Weights of a small transformer language model.
Size: 16 layers, width 320, vocabulary 4096.
Architecture: RMSNorm before each block, rotary positions, no biases in attention or MLP.
Training: a variant of Adam for these matrices, 317M tokens.
MLP neurons of a small language model. Each row is named by its layer, matrix (gate and up: input weights) and neuron, and shows model dimensions 16-111. Each number is 128 + 32 x the weight over its row's rms, rounded and kept within 0 to 255. Numbers have three digits each. A neuron's up and down rows have the sign that makes its largest values positive.
A block is one neuron, or neurons of one layer that tend to fire together. Before each block is what it responds to, as a language model described it from the Wikipedia text at the highest values.

Description: Date day slot. Space token right before a date's day number, after a month name (January 12) or after on, born, Date of birth (on 24 November).
L13.gate278:156085088137161153120174124161033122196186085149146122091149064073146172117151101146135128111115152116178085095106146092099155161098117144166146106066129234143130131133106103208133153079140167182130078108104124117137080098055142119142107112141137098138164125154155104175124117159126176148
L13.up278:168144044166123187119166142085089177152154119131153124109087148120157170148187064099137095107142101102162148189096109105117121193120087098144100178102100155049083195105072139195147107135093137113113048108136159140098148109125128141098126163116149049126150147121108123136137061171150123104
L13.gate325:078113102202103125142135131171067109105118121167128054121101126093110111130165161114111166147206112090187129118168144125151097197165079117165135164130194171042139117096132085190147135187093079090105162121132140139102121184138149128091105129088164151143092112165139115097081108094116123106
L13.up325:143155151148148114118176144167123128102102144177151108130159063077110150105141134127164177167127128126207135147136146084083128162117102064140135129162156130130071096077136130123118132209111160159155184096185118123139082080075121127161115200107175128113113112158098059148110132144163137109
L13.gate451:135125116147173059157155192180099075144085131057169092129106087058101165078120094096095146145128166104205127169105107054128105143162092149148107138055154180073139146080079147142063152162126079155136169166178108123082113059128119154131158117112165142075110122125120109160098147148145096113
L13.up451:144134080193125107108109182171084120140152150114157162138113123063127075037122111128126167163115153109136131147159127105150156130153124144115133135046164094113150160056096146128145101170158174147137147139149199129159146062145137144119091061135177131071156114136171117085153118093131126182
L13.gate523:161156121110121120079128167075102146160115100116199113087150123084153134112144132123213191109145160129159167139159134060093176163125102098098090105108142066087128176080081072130088134166118086160066147136181135156138112127127133165106075103079195050085130105073114085121108156149127138143
L13.up523:082121132196144178111093138161086105102046158173154135109115148045118111127094125087116129122099165136144111150130116112158201108123092146114113091085153132073066169078159114209088079127105140132124162080128160153134119112119072096116126133136164086112145082124179149170131140149153167103
L13.gate535:149121178136150164157104185146100072139097159108248145096156169142142147147140106111094114142153102102163105141172149148133181149226111078171075116097147172086119123105122119120121129145112202152064127152120123089148104146120137199104145113072187109130119176179122124178163108126161151166
L13.up535:114054119156174086084152089148174170114157089135160162058103133112059228108159142112132126116126126142095083169138157128084107127180120084140134158104124139175138142133136122157138169087083099117098188092133110125076111147110099142124158135130153110118106138144092050102098111094184185161
L13.gate585:113086167104113157103145159082135143134143130125153190116134117131163179085131123048162153132137083152122162060120137122123182197172144096158126193078113161130112182105087109093100142129159178141077137116153123108086125045095101155142163110106139056125135113084110096114125114104110183081
L13.up585:103108166123113107181176150144132133090090109113120112137074185132169130114150125099143170141060079137161141121088099161118132221140127089096118078107114161099122124134109114175124147132148104169087169150108156077205113162124087140169120104100187107072123171119095159144149125123096180160
L13.gate600:057140120149110122093084085171132072109130109151126106058161121110118159100115107112101118087130152182169114184146044109098138149116146071091177121110104096105144081143144090103117174105118091103147135136178167102155177166142112119134114167107136141054114102156143121132087173131148172126
L13.up600:209164120150159139071095104113143076142121202108159128123131094143120156201111153071184156152119134114120137139149153100141131094103047057145118126160104202095138119149164127167097164189140157072128148120140155095140132165135167159189117178162176181120091142138111061039112126080104149139
L13.gate635:125146069197157190085068142125118151122085104168163159120160139157147112084082182133113140073173171169088078131122157129134132116130180179098171116131127138121086230093116119175148100104103103111106156132163159107122144111067111092141108082144095149091126118114119187172154100085146118202
L13.up635:165139134080165163081134161106113142105044123116168119061153105102157145082083141097144124124084136145177122178163133114147151088104096118167121100070172134137108131147083131163094155146148105172147096155147161177112101058099081098108190113150166101135114114094118140102166158125123115119

Description: Line/quote-opening tokens. Opening tokens of a new item or quoted span, mostly opening quote marks after a line break or "(", as in song titles, quotations and list entries.
L4.gate403:152074174129165155142118120221094099127133147075164131150099128119137156138141200134190112113119126192146154107118157080082128148158199198114115138112126169150139126094135138100148136196154098110157111117168068135157099151158144181103172153109120106095089212115118163141120146115141128091
L4.up403:098120154084166091046121147151137159182125088106158142055186122094144131069150101110128142121115063142142166154099134080141097149180116152131161069129128123162128136102166121173172098113113141109122146147121116155198107204121140119120119061091142154119176160136145131103046181107137103153
L4.gate563:136095125149102098130093104191123165134071173111169148147126110133167153139158198125111074147098090149186158130132141146097103124108112145135146128119164145163165108116157064141125114122106114123149147135133118166137131122183167136102149095126189128094136186056131126137158026125176120157
L4.up563:106120154102116091124143118173109086104139145094130124112147144132169052087131128099154136174082222167101144169062110098122080112134149087102155144158151164177075153138146170181174058094096169116078161119148104172134176133172139118120187151105155122146124147105114176165065162159150111161

Description: Verb inflection endings. Word-final inflection pieces that complete a split verb, mostly past-tense -ed or present -s, such as occur|red, arg|ued, see|ks, occ|urs.
L4.gate245:124168142119129146126062160145156130183159153146153075060145131152159216150150098062153176159138122153107100164152137107134145132134158176167105165094088078134144158151044109169128139129128150158131086155121147156105137143155147159107150139095143133154110117146101135141109145155142118133
L4.up245:084117154106152139159117063154112170126124110178136145119113150162120147135133147157132084139154087141171142152156120134169148133100128187123104165122111076140125118104099118102122121151085133150166131133158147115187079156183049126115086144070104099078103143128135111179139129104170182135
L4.gate533:128114127136168171110112167168090144167116125108178150161129101168135130124135101142163206129194115178107101139128122121157136200159144183163125109029122154098065096098095134163064156148107131143163158157133149089161067129204125124086137109089104114147129130095113090161119170141125176144
L4.up533:094074091132124101089149100135080151143117122093111084094169147154139100168153092119136158153203056111097077135132141128170132166109109158150046111077138153099142101132090142146072188119132151122133150148094171094161111117166135116111103151143153136123166127133091124138118143132169126149

Description: Opening quotes in lists. Opening quote marks and other delimiters in tables, track listings and infoboxes that begin a title, nickname or value, such as "Silent Night", "Henk", (FL).
L6.gate74:170150171099127102146081168181144106095122155032116140124183110124090078129177195115169110111158073080169100163109142119168103149119172137135161216148118116102127125133136183072083077131115089064102172130141075198121159151185167067084167170149109080109177099119181138123124069159072098065
L6.up74:097143154185097112159080098170125107159148123178159111094105211106190097141142093208137156124132074117153106114205137146143177152093156157142112046079169111092181157129164144121150124105131108121116136126144124104069132112146128102076167182074137153123143156118165170102152098110164131050
L6.gate283:137132121106150109163126100186136151074129089124105128119169139099079099128100126123140102125156137124125090125127132117152098127129181175097156126146153158163128130151157179133184124128184152150114184098144076139085147130118150103140145118121196095148110204102142136091072078186157158128
L6.up283:096156161170126210125150140154145135143129158125085142104145184178155096116130131147069088093144095090154170158120120124177209135099097145050139106118090153133107123129132145174119107172187129075141118200088105145166112053129141126125102148129075104118186142133140122142137100126123127127
L6.gate555:191124184129112108139136114165162104147125135080116140080152099138143129160127142118095108134144137122140101138091206129106106116160117164097102101118146185156029096126124153093122114132134128171114131146138058145118140125133090088129091104122155107160094168199129147138107131109153117119
L6.up555:188110205116103073180215164148132152085156159078117164162154065081132102161109150158140087162119137138123200062161141154081121084156096066111168099139079119184083093130157172147134123134169137212141158108163114123114145116069146099121151094137175166147128126119137110088162126124117107116
L6.gate734:150104137070146138107080079162103134155078157149163100195163150148071128092116138119084092112131148120173139151159149127125163119147132120090155163115097151135088102091118117144115121088159190196075179124175089111112123121140122110130164113140206132131092143157155097091161098153157158132
L6.up734:114122130080163163136125153085158090115131107159072167107133089115113118100108105150125167159170142129078091088112114137079124112208131157162136154149120177105086122189152184090074083120156164108146120142101083158109184107140128104107149098156212139133102102162138101141076159108098152077

Description: Transitive verb completions. Final pieces of verbs (and some adjectives) just before their object, often after "to" or a subject, such as fea-ture, ad-dress, mix-es, made.
L13.gate173:168173110150191141154162096137118102203108113136102120115159120110095154103104093114147222118106138149152143095168146118114179115129117121117092143111139169081146122145146122211141133113124122085169164125086150146147156160179101065124126123126104113152083173067186147174157145145111162143
L13.up173:166095110106210079169160075112105128137133131155093185121105136149129084139126105087152140099135129143119143105173144097086152124142119115153097147125106151097161098093154086138112165096105127135109118112095136089184150095169134048072145109112098103124098127094168113164149127071105148141
L13.gate408:173116163231147154069156127130144102046165127076103132165119130097103144136100170124088182168083137176140098102130161102104180134157114162168114129147120131151111129165142130124141159144143091119105118083123139138165104041191147088077134143115117123142108128093089155140133176104078141090
L13.up408:114148128127154193109175154122060114119097186123126107135075090087166127087165136123149171054120160113180164109123117133177103159135126190144155122160156110146150091154117115159162110146173135156179163159131092091133150170118133163202125105142034127132210143113111195241169156135176143161
L13.gate460:157120172154104076103108117086092140139138176069127171159130144160094124097104113133147152130104113131146195085157124134104214115098138141124078172141124093115136139133117078082112140142088125135119139069117149122121049113172159073108200126121135087148165164127160135184169145131157143106
L13.up460:127038178149108170097175188087106126138156177121126104118173057146107130110109134102105159121140145094154155098121115103113161147148121126081112100124137121158148074180087144145116100160121119178121078090165131094165104140144103177133165154148138129142078111113137164120114159166111155160
L13.gate724:140120174183129173133147124146150115154124173058116110105122137179160095111080119173109164106182148150176121095137119111041138122129134149159173116148160092130123161093155065146174135158097111124129123127129114126115073107153153097145111114153166125157134192125195189129138152145090137079
L13.up724:133155201143104095123102102138107112130201125068122189091159147193137102134111143118062149140132163144104159077144132117065129127169130164162086092116100085105063154170088060161126159177137000134118102071102126089158107139138121094101125122081087133115095154171099127151166061074134116153
L13.gate727:137165147214092127186151124124144134115031090092137149131169100064081090116161068078130132132118065108157137123182136162165134157141143157148133227133178092105183146130111089142141117097152131138127127128130106153141127104124138153087151154117091113143136125080163117158152144135080094135
L13.up727:151096142038127088126159148171147092102152156147118183111122138175182070186116067183108145123106181154115100126117124093114191185137132121115136141121126133106167148141140120116188121142088080083155149098029126114120186119169163092193126125103185118146146054120156151100183126086143162184
L13.gate786:085156089218200163112072139196074122139132168086125137100158114110098140177089126116144137163136109124164142098134115096104136150079151150130143152150161155088099130139123068116131114147125161160128094059091120160167075075163122104051162137150123099151119145077084109105080097133087161120
L13.up786:100116096208164103070112142127087132119058132122130128114130138153116155148090141116171134107156110127152140111142093131076167137093153123176106108154131129111147114143162082093091125172093144181106157088090140120171157097171127116044101161105161157144154156125105086139111129073153181174
L13.gate799:107079153134097135091134177131160132152125186143154146109127094156153119164132162129111120152131117155085142115177142082178075130134100115108102126126151118148167172160102155112113118131129107088093122093071173089147095141191149114077088118065089123100073123102113149122110137109098089153
L13.up799:203084194153091169084127144074222145124102130078139188124126145171135093123140146107173133105103140149087154142142102139138121139113093056149086104130141072108110170143094095093112144108120117089120130130064108131109134139156126131112109129156062183153179180133105140092143149138181138102
L13.gate815:140068114134120126136129175146077140107197176089143083111104077178137164126170099167221124142163138083085129116173156097207117167111141145144196102155151129169116151120090121082191137053162155150089079095077181115144191178137142098083153163088139119162108173097091156089097170136072181147
L13.up815:101103142168145120136147137108145094121125148083144167139123145161118128136103113157154113107109072134151136161177076096146118158117110123099139121115218100104186151148140110124131195105109131133153097086069194090149108086186178151113142136101110000110087106074093181114161147127177105129

Description: Capital initial of names. Word-initial capital letters, mostly L, that begin a proper name such as a surname or given name after a first name or separator, e.g. Lisa, Lewis, Linda, Lopez.
L13.gate48:128076108134182148101084165108102153135142127107191140113108134123123138148122146057174122134178102094074107144145184135137129127101104139142138151146148125184138150094095105168057133206126111115069095102156126094096109115070167127132149164176116065152092094139133110160100116139189125090
L13.up48:112115119117101112126180122136148121145143127077157140114136197114096197109099099157058145081093137122114088132204129135157097148115161159113108190119058139138177138097122111172128113060173091137158131085116089105123179097113099100170161173136126091108151108150100151108043128183090154177
L13.gate66:110142120145103127114106095132097073148080098105128101121108121114062090093099107141149197117154137116132130127142122113112121083159132122130141098121122206133158186104095137180140151103089150105174130138089087128175117086131123169095152144170130141129088186116116138170134130171150099138
L13.up66:133146082110105135173164163181149134130096116153183117102117161126166116109105100155135214096160107135124155097106108185103113126138142110140116129090160141114118138101130126117145159134077078117118198135158136158137161174160122117098091133193140116118115090144158118175151131119159136123
L13.gate143:109138107187116100116110155093154118118155136107206121147056112142132109108151124118164152136118123095091178157154170117108141165137153110174133125158111170114111106120126090108062134114155077164111151073153166085125116094142184131065154170108125098170110148190142140110144152134087077113
L13.up143:100127162146141181181089143153125178178172126131228090137110166052109123166090111120154152106122155125088181124132147094109134102141144117088195154161160153106145132126118124084141155160130055166140171125108109112151127070132137106145164172124103099121111095141119202159105152111214105190
L13.gate293:118183157133128148162165144163118137092119091188065157100119119127118139090128075118124117102187139140096165146123145178125136175094161147099150093137175100170082148098078153156120114123149112210148112113128102149137144169084097138073064145123103174135110132119110147200080168148137126189
L13.up293:152114164102181109185130148116114146098112064114155066164131120107153106134110129114095136081209182140139127155182133112129198149146120100129115142184184154159139123053098126104106109137132154098088111143130104113117127121119109111156104092136088077128144128156137165138114139151162139175
L13.gate610:056140090187136110142093179111126162195093137098170162114107159101118129146091116167169127125089183072136158123131135137110112131157129160154138144094106125151080070125097139104116120119130122089127082130119105115168095113107139053097132150140042135152099097122091104169128092089145106126
L13.up610:081122171176155177086097167143115132156142104079203145160088128122039134167095138133166129072075157119135187157186123138116073130112133132140134095068082118163069065151119099117091116117135093085101169048161123121174135108114137097117152120112128162162131074122135134170079077078132143127
L13.gate634:094073192170101131129114134143102101079096122072151122104145091151198156101129159147125119169152157132137129107146150117094166168134134114144148109131159131132139098101129129125086163061155104140147211155120154093083126084102152159130099107092126166123147164144094117138100139048096093150
L13.up634:120095057160145140127117085111107126180161118137091132111131143136097142122102087103155145123181144092084114126149138162127182135139155161116169091116157178158152139172143096161086169123079127111194131130097162150106171128135121114154111138153145159119186128178189128159122128150120122158
L13.gate810:190109140116184105105087126186084124177138107104152109127108184076144155073125145102172121105130136149097107105178159130110122125142113134126098177085112155054133098061079140166081159138172082111133129123127099188139127142115077081189123163161128107112104128133126108097096171135137132091
L13.up810:187130084120177113123130172184133158184141128142145113173152134068091163127123139089103107091101181169100168133149144132067103146166137140127069131134101142144130106054138180146068119126128121122116192113124094133103167080114104130166119073125115133142138169153124132099125114136099162083
L13.gate828:046156199148188130135083102144114124157129165114149088118092117125136122134144178186131122122178094138093162119146144095060187200151190119152158113113121133157157167108102064147205150141150117142114121103074158164153105139157169156062117167146125123078116192110114116148118171084142123166
L13.up828:020149158186132077110141140106099167125184154151120011082148138136110085123169184184141139107166122130131141155123120126097114125120156077101168143123157110179153135148090134123141157104137118154118180109139088139127138107130162185116109135116174138167125126082147094181102161097152117123

Description: Space before numbers. The space token right before a number, mostly a year or quantity after words like in, early, about, to (early 1964, about 30 minutes).
L6.gate86:083100104190150146106083144096102128174084133127171084108110133111149162093198126157190221106118097092128093122156096090102169097140110132138203139092148097139139122081096115110178126103123093099137168140081103158143159133109163156108172198129127119099201147086143137133143124126130130145
L6.up86:053143096079138166133074096122125114175129125108141105170146174145051195087104125090090172072135111132132103148125143133175071182069095141078112186105077069136072107137104133131142075154138100133194153154156117162100180066181109089141208216130095136101158206125141129149093129137073153115
L6.gate201:150086169133134181140092086107118116148168128176155137124071110158183112046137162121208133164142130141154180116129162111054177130134067165169160127112083108124154093126147085146132126137100120193157115090092157088120138162101123055110174169103105154068070130138127146165151118132105104117
L6.up201:136128143133150144064053127127167092145140166058081121078118163069162118066105135143118144129116187138161153144104114117115156117151132154126123056133105135152118105177147148108160153134063139092162151102126136104157093096140162133140105123176148124184090121107098142156090154150156141028
L6.gate232:157134110175090111115091083135073080227140100153177109116097177133103096112151146152151133152136112103174147150140141140057127137194147114112186142092126117041125170081088092131097126181114130160125109148105177140195085174162153115054174155051107117064100096134125122122189117176070134132
L6.up232:114149102142145193150191160122146152110102131135110104124076117126087195135105107107115128104054131127067095109128125131149115132083129135103029141145122121170145096147155126144125141074050121080215145139113137120114149142090152127188072150190096098151158145114131129146086137069116153109
L6.gate574:084133164108143188139124128138109083212090155142148089163114149117183191140086156152145176114140046140143132146218082162107148164180114101119154145110103140062131151142039067120127163185113130127115070138129135114138065132141101138109082159077165125087060185132103089167109150143185134142
L6.up574:092135174110113151125147207121147082098167126120152087126111073096164170113121084147148148132107141122105125137145155149126159105103118101172111143092134133172131148130151126082098104106114152093128093127079163088086167104110121117160141102128188085146126115173140112154079113069113153115

Description: Split word-initial fragments. First-piece fragments, often one capital letter or digit, of a word split into pieces, at paragraph or heading start or after ( or a quote, e.g. O(ver), N(evertheless), 2(018).
L6.gate92:128164163161183102153152129163115143140124167122174109080150090135188120070137187123200118117144149102105119096116161144147183143110169186106145099132111155099105191125172100085214145172172161112136110134104193130099155151138112143171205132110100122148089165126098134154090067127113131134
L6.up92:142097158101104099182083177112128194177122112136161122172153152158146162118150105102123126133137129180106127146112133100072120171131141134100100187099100133150157089147164128130133066146091128108151134104095111159127132114127146078097117142136142165162158075152099166117153142157113171083
L6.gate172:118086193158084140160132090154118124118096123091178094114047159121177111137203149158174124149150137133161158176156155125159087164121122183104142135166146155177131117162122155173174071136095108051089175065132118111117127087180142120135155100115221101100177107096145130140140196178122134112
L6.up172:198128193114151056120138104126165115110123118127106105184139130126147123120121161133133090159151177112113154123146173130138067120134199177076135115170113099103086084186171120088078139108102120111151124105135095202131140163152100066158139094121155132133138059125116173123167126132077085138
L6.gate193:156115141148078058089071103152063150123126206098193149125127151140099084122152165097144129157123188162176158160142166138150108139134147156143142159143115175162175129130169130144201137166162137109168215110138124155142156131192103115114186118115173139104115140155156143103125085116126125066
L6.up193:143168109103142156140161141096062114054170118137173179149124139108123125100089141082136134152127152138099106188136110123103112104159167153078112167100114124067112151115141104111117168143108088094185107120111129134095050112088119099102115181161152126116132112139089185138062118168112050125
L6.gate442:114175159182090142109100127152061104203084151128137147137090166133135106166122170132167132094156086152102158158165083142064106135197138129176128167118146129146181124127130121110137085179114117042050118108104119140190148131196152060184118123086150145085108135152148124171058131088160121158
L6.up442:148145127095141026075107138139095138101126085116131179122133128125070068147133167106121092167081148170102120153082143116109183093156110112075108133116139140162141156112140156094150128169139141142161128130159045179117091158159182163095157079145154129104177152111182102162171168134116146131

Description: Transitive action verbs. Main verbs (often past participles) right after was, and, a subject or a modal, such as recorded, created, published, used; also some possessive apostrophes.
L6.gate247:173139097139114121114089135112164078129100143082185111109107125137118096152146133122180174164138135154174055190119151089119156125102140154111063151136165131074127107119110142145090148088112128130183149119109135132147139139215144071100113133099119093145120125150184084132200130175140146121
L6.up247:127168124132144099127134147124096105146095115155140093148094168124135118097174117086127112096127166156098128186165156122134061172117165166111100063119096112084162169110117123129128125140147172127131082148065215139181135196151109178044123117090102119116094173163137131131158121145117152161
L6.gate277:159125131204074114125118135128077063199122169102174057170034140138191106152167125125149139134163116126193146108120166110101143150158107166108161107109070138062132139137074118100138116156140118119109084105083178128159119131150155159093149212110126077161071137124127136143106131120082154125
L6.up277:163082146127125132118140119130118148109117080118130173115141142110105188129169107100137123172148083162091107168112160102122108121109143137134122108095113176158130146106148120141122084084142143167074186110048141097128162163210104044108145104109107126130096089068107075116160145154062125197
L6.gate426:096126119095110144118089130184143117141140150060157144141117133147153197119187176144159125158099171141128084165128164111129097154132113131123127139156123083125052135053150132088146072112117112124176118157137158164131130101157187107129209134094164047150155156139109160146083134121096115148
L6.up426:118173119066137076165085100168134107148121051159099133174111091092136126096117055138113133153160094134128180085151156138133097149170111206077170127137134130127164181144095145187145104098185142129139130159075157127145115156116102173101127149102154136158156157095110095140082177124145119102
L6.gate439:173125162110178082061117122140091105129122115097165144039109123103134181084059124118191107117152102114150090091110144123125140123177108130156139120086125182130095170119094087160109110159160159200135133149117214091129091148106128148108165122074111087141122125123082131168116169101092154157
L6.up439:173121184114132091105124131151093162166153081115099143163092119120139119116177090122124122108132109141143107113096166161151177103187116158141163063187172169138092124098127131123123084122109118216123183110035156108135135147115165131102180099086131156113117134143110081159115111147095134173

Description: Word-initial capital letters. Single capital letters starting a word split into pieces, after an opening bracket, quote mark, heading marker or line break, e.g. (Z)R, ==List, "Galilean.
L4.gate450:031165161182161087173104122159104158130102114109166137153141118155106123132125156128194132109115147101142138112170159132107140190072105221098181101136154084136081086133110106139112108100137098108136071134141140143092068125175153063118124109105115170169148142131105111154162061091133121140
L4.up450:069073119193155116151064105131139178143117143134158116111119090127186141125087176173143103094094169189176207134132113137082102107131148141135108137103089140144174064109093149171121125110116130125097209107090105100153154107159147177102195164136153130114165166097117118138096159166138143193
L4.gate523:119138134121109037159147117173062167108139136071173136126114120131183096081100186109205140174109147144123093160095117120136149121120137145187109180160134091146127127178153136184185059156132112076128188131110126094143137110178156112144178113115135108159129172141155145176075109134089122136
L4.up523:128163111121160136109124141144146104201098078113093119117136110082117078151042171108155123117126079154168096116114166146108169106182124111177143101130126172098093090120084139144109129138120105070091141058124049178113107149113152135111161096186237053152126150151082095222136091146105129141

Description: Name starts and opening quotes. Tokens opening a new name or quoted phrase, especially a capital H starting a surname (Hodson, Holloway, Hoppen) and opening quotes before titles; also slashes and parentheses.
L13.gate75:158147106105121173135100111164081144137124178148083107085116130107129133173146146146149143115142135128118170104124107111104183143139202176117140154116161131120159120136154182110166120097106097153108140115181112107119106134130162130151081116101139186058138175094168142191136159151142180098
L13.up75:142107130117136089095107132138081102126140123103123146102144069086078107116142144090110154100126129138106139159131138093105154145159182158106204102137122159157147165157123158160155099116164101120134121111105100131140154146195100146129124161123111142081157095189112151149101118129188104138
L13.gate233:109163127124122146104110112129104100129144123160151163119073133124147115166136121184141107138095067128101205124141121176170151099151112148136174126180162131101106163119114148144069146156161058173099095086155079155186129142182158161178203137121159147100132143063165183074118146149129165110
L13.up233:086180146160127093123077111133149128122094118161126128132151148092200153184197192102155116134146113139105131178178112157152170108149114179114138140109139151172178155150141173129131096100151079133142137080174132127173120161192123167122115167176137136146133144125207128119118089137075133121
L13.gate305:139131148187119127107108134144114149142126123123120119080190139096129070065140107111133124175175094142149111126129156143137098077161133111143130107109172122091141188153162169140145191112116148121152155108103069181045110156111168108127115105170106104148156125115187089111151107166130136110
L13.up305:167137164126081174134175103125106182079093196126198158096093149165135144101171111121144130084212057133083092139153149149062196136064111121081110036118195085151122131150119146124182144180118127155105115109096132152118116099129063100124076198113170121135163124162126138145160110193138196088
L13.gate424:107124076200140101059146125178129074118092159040125088157101163134170150190132152134124181096140148155127183123126105139117143185099133162152129127131156183144142165088102123129152139200115130142104156138145095117151176123106125144145113121108126066161097201119058109129099097121165159164
L13.up424:176135162180126128128088107089135175170115110145187173123095102115105140103116174116093165123149131101131141127168116166118082192150128132153109118131186177120113180093115060115076190111144165130113163154101119116072102151182077105174165104171153093136107120124103166097058125108120143202
L13.gate432:154168152123065158174131127157063103126135169130176110173072092154146160096162144154173182136121104137105066139145131105118065118092170125142090076099135180144125134172112108149179089175175085117156104101149135086110151158186118125137072148103141148099187182120109132133108168101139143137
L13.up432:138069114115116106155105113101167135136161141168170130094092128121127121156132183101131122066136161159127081148181122138179180129145186124160147101138137117193143172124153121086128114098072087179100144129101145101122183103130097172121210132056149052107113110149165124152109138140180165097
L13.gate638:119109119113165184097162114138145138115116097094151166128184177123160121150106129123120148157093099121108123056137127080109152076097121100153165173182078130090186090093103122112098102153147074119100065089160117136078133147120126087117131178144092071173170124155103161109120081201141171120
L13.up638:090145128109120118125132111138091106134103075166148155120118140106119168133128133114112119091143134106177122132117112128150150134147139210126097168125167093173159072167153141117161122072101134165107150119184186094143065146148100198108098149137111128160130171168152167151132148146136125141
L13.gate712:122148145160167182153068144124082173145143129043123106096100135088178169098155139088119153130158147146052154127134178080157164110077180142057128087116168093165139089104125036159140129094155115127125157147147130161118071156150075151103136137153079065097140107137124126165110147099146145192
L13.up712:114057195119177148106142148074098156139194124087142171074124134134149126072142121139092139112119150129023121166149102140092148150124151139167125157101071116106130103187155141099134102152115151084075111099098109099134096148141074152128142128111166083162175107086101064147084092102144138159
L13.gate768:127110163189106161166122109150099138152076111136156072149133110103153084094105145148122091110144157121133124126126132175096095179101109096132153126131088138155114120207098079121193141152099134119102104177103172132156093163150137096129183121178105172171072125154137097163141114092179113104
L13.up768:125091137137143154062126118195063126186066076136126175116138077111143090161179164086135102099108151131122209183163095149117141165103087085102134057166135179140130137154094106167163105103145108144131131129137126127132089143129165143114107120166123124139111119153153136111039091139122104083

Description: Space before year numbers. The bare space token right before a year or number, following in, the, or a month name, as in "in 1998", "May 2021", "the 2007".
L4.gate513:086116145149102146177122171160168116183104106102109104148098137131140093076086130127118171116113109113190079155072187085103091149136185072127200183078162171162194154124141092154157125089142075138129153089048156116096117116098175154127233110138128118107169148110134170118106113117122103132
L4.up513:084133162120119142206076129157124149063103123135093151120129121111091108119111121128078139136130122147163088117091149111161152165091095137100110145116099115116092102086205102139149044147121115120122131106179134135162124057100164062156132149103154124173106111146143150091160073105095096128
L4.gate607:151120155095120144135076156121141089161069097138080151182140141136122187201152143136091209099134100137119092127159102148173157134145139166155082109128132135179120102151104109129177131154168094126123136124169182110092154092141058154139103125141128168150097085166107236131147215167110165093
L4.up607:134183107156167174128098136124089094130146125113156098105179134120100147222126122143100116126149132119170089124146173127227166183083113150106119192169199081112127165171145106143160135058115158104096141141131137154182132191159103101119105145119166150116207116115141185106145120117177121087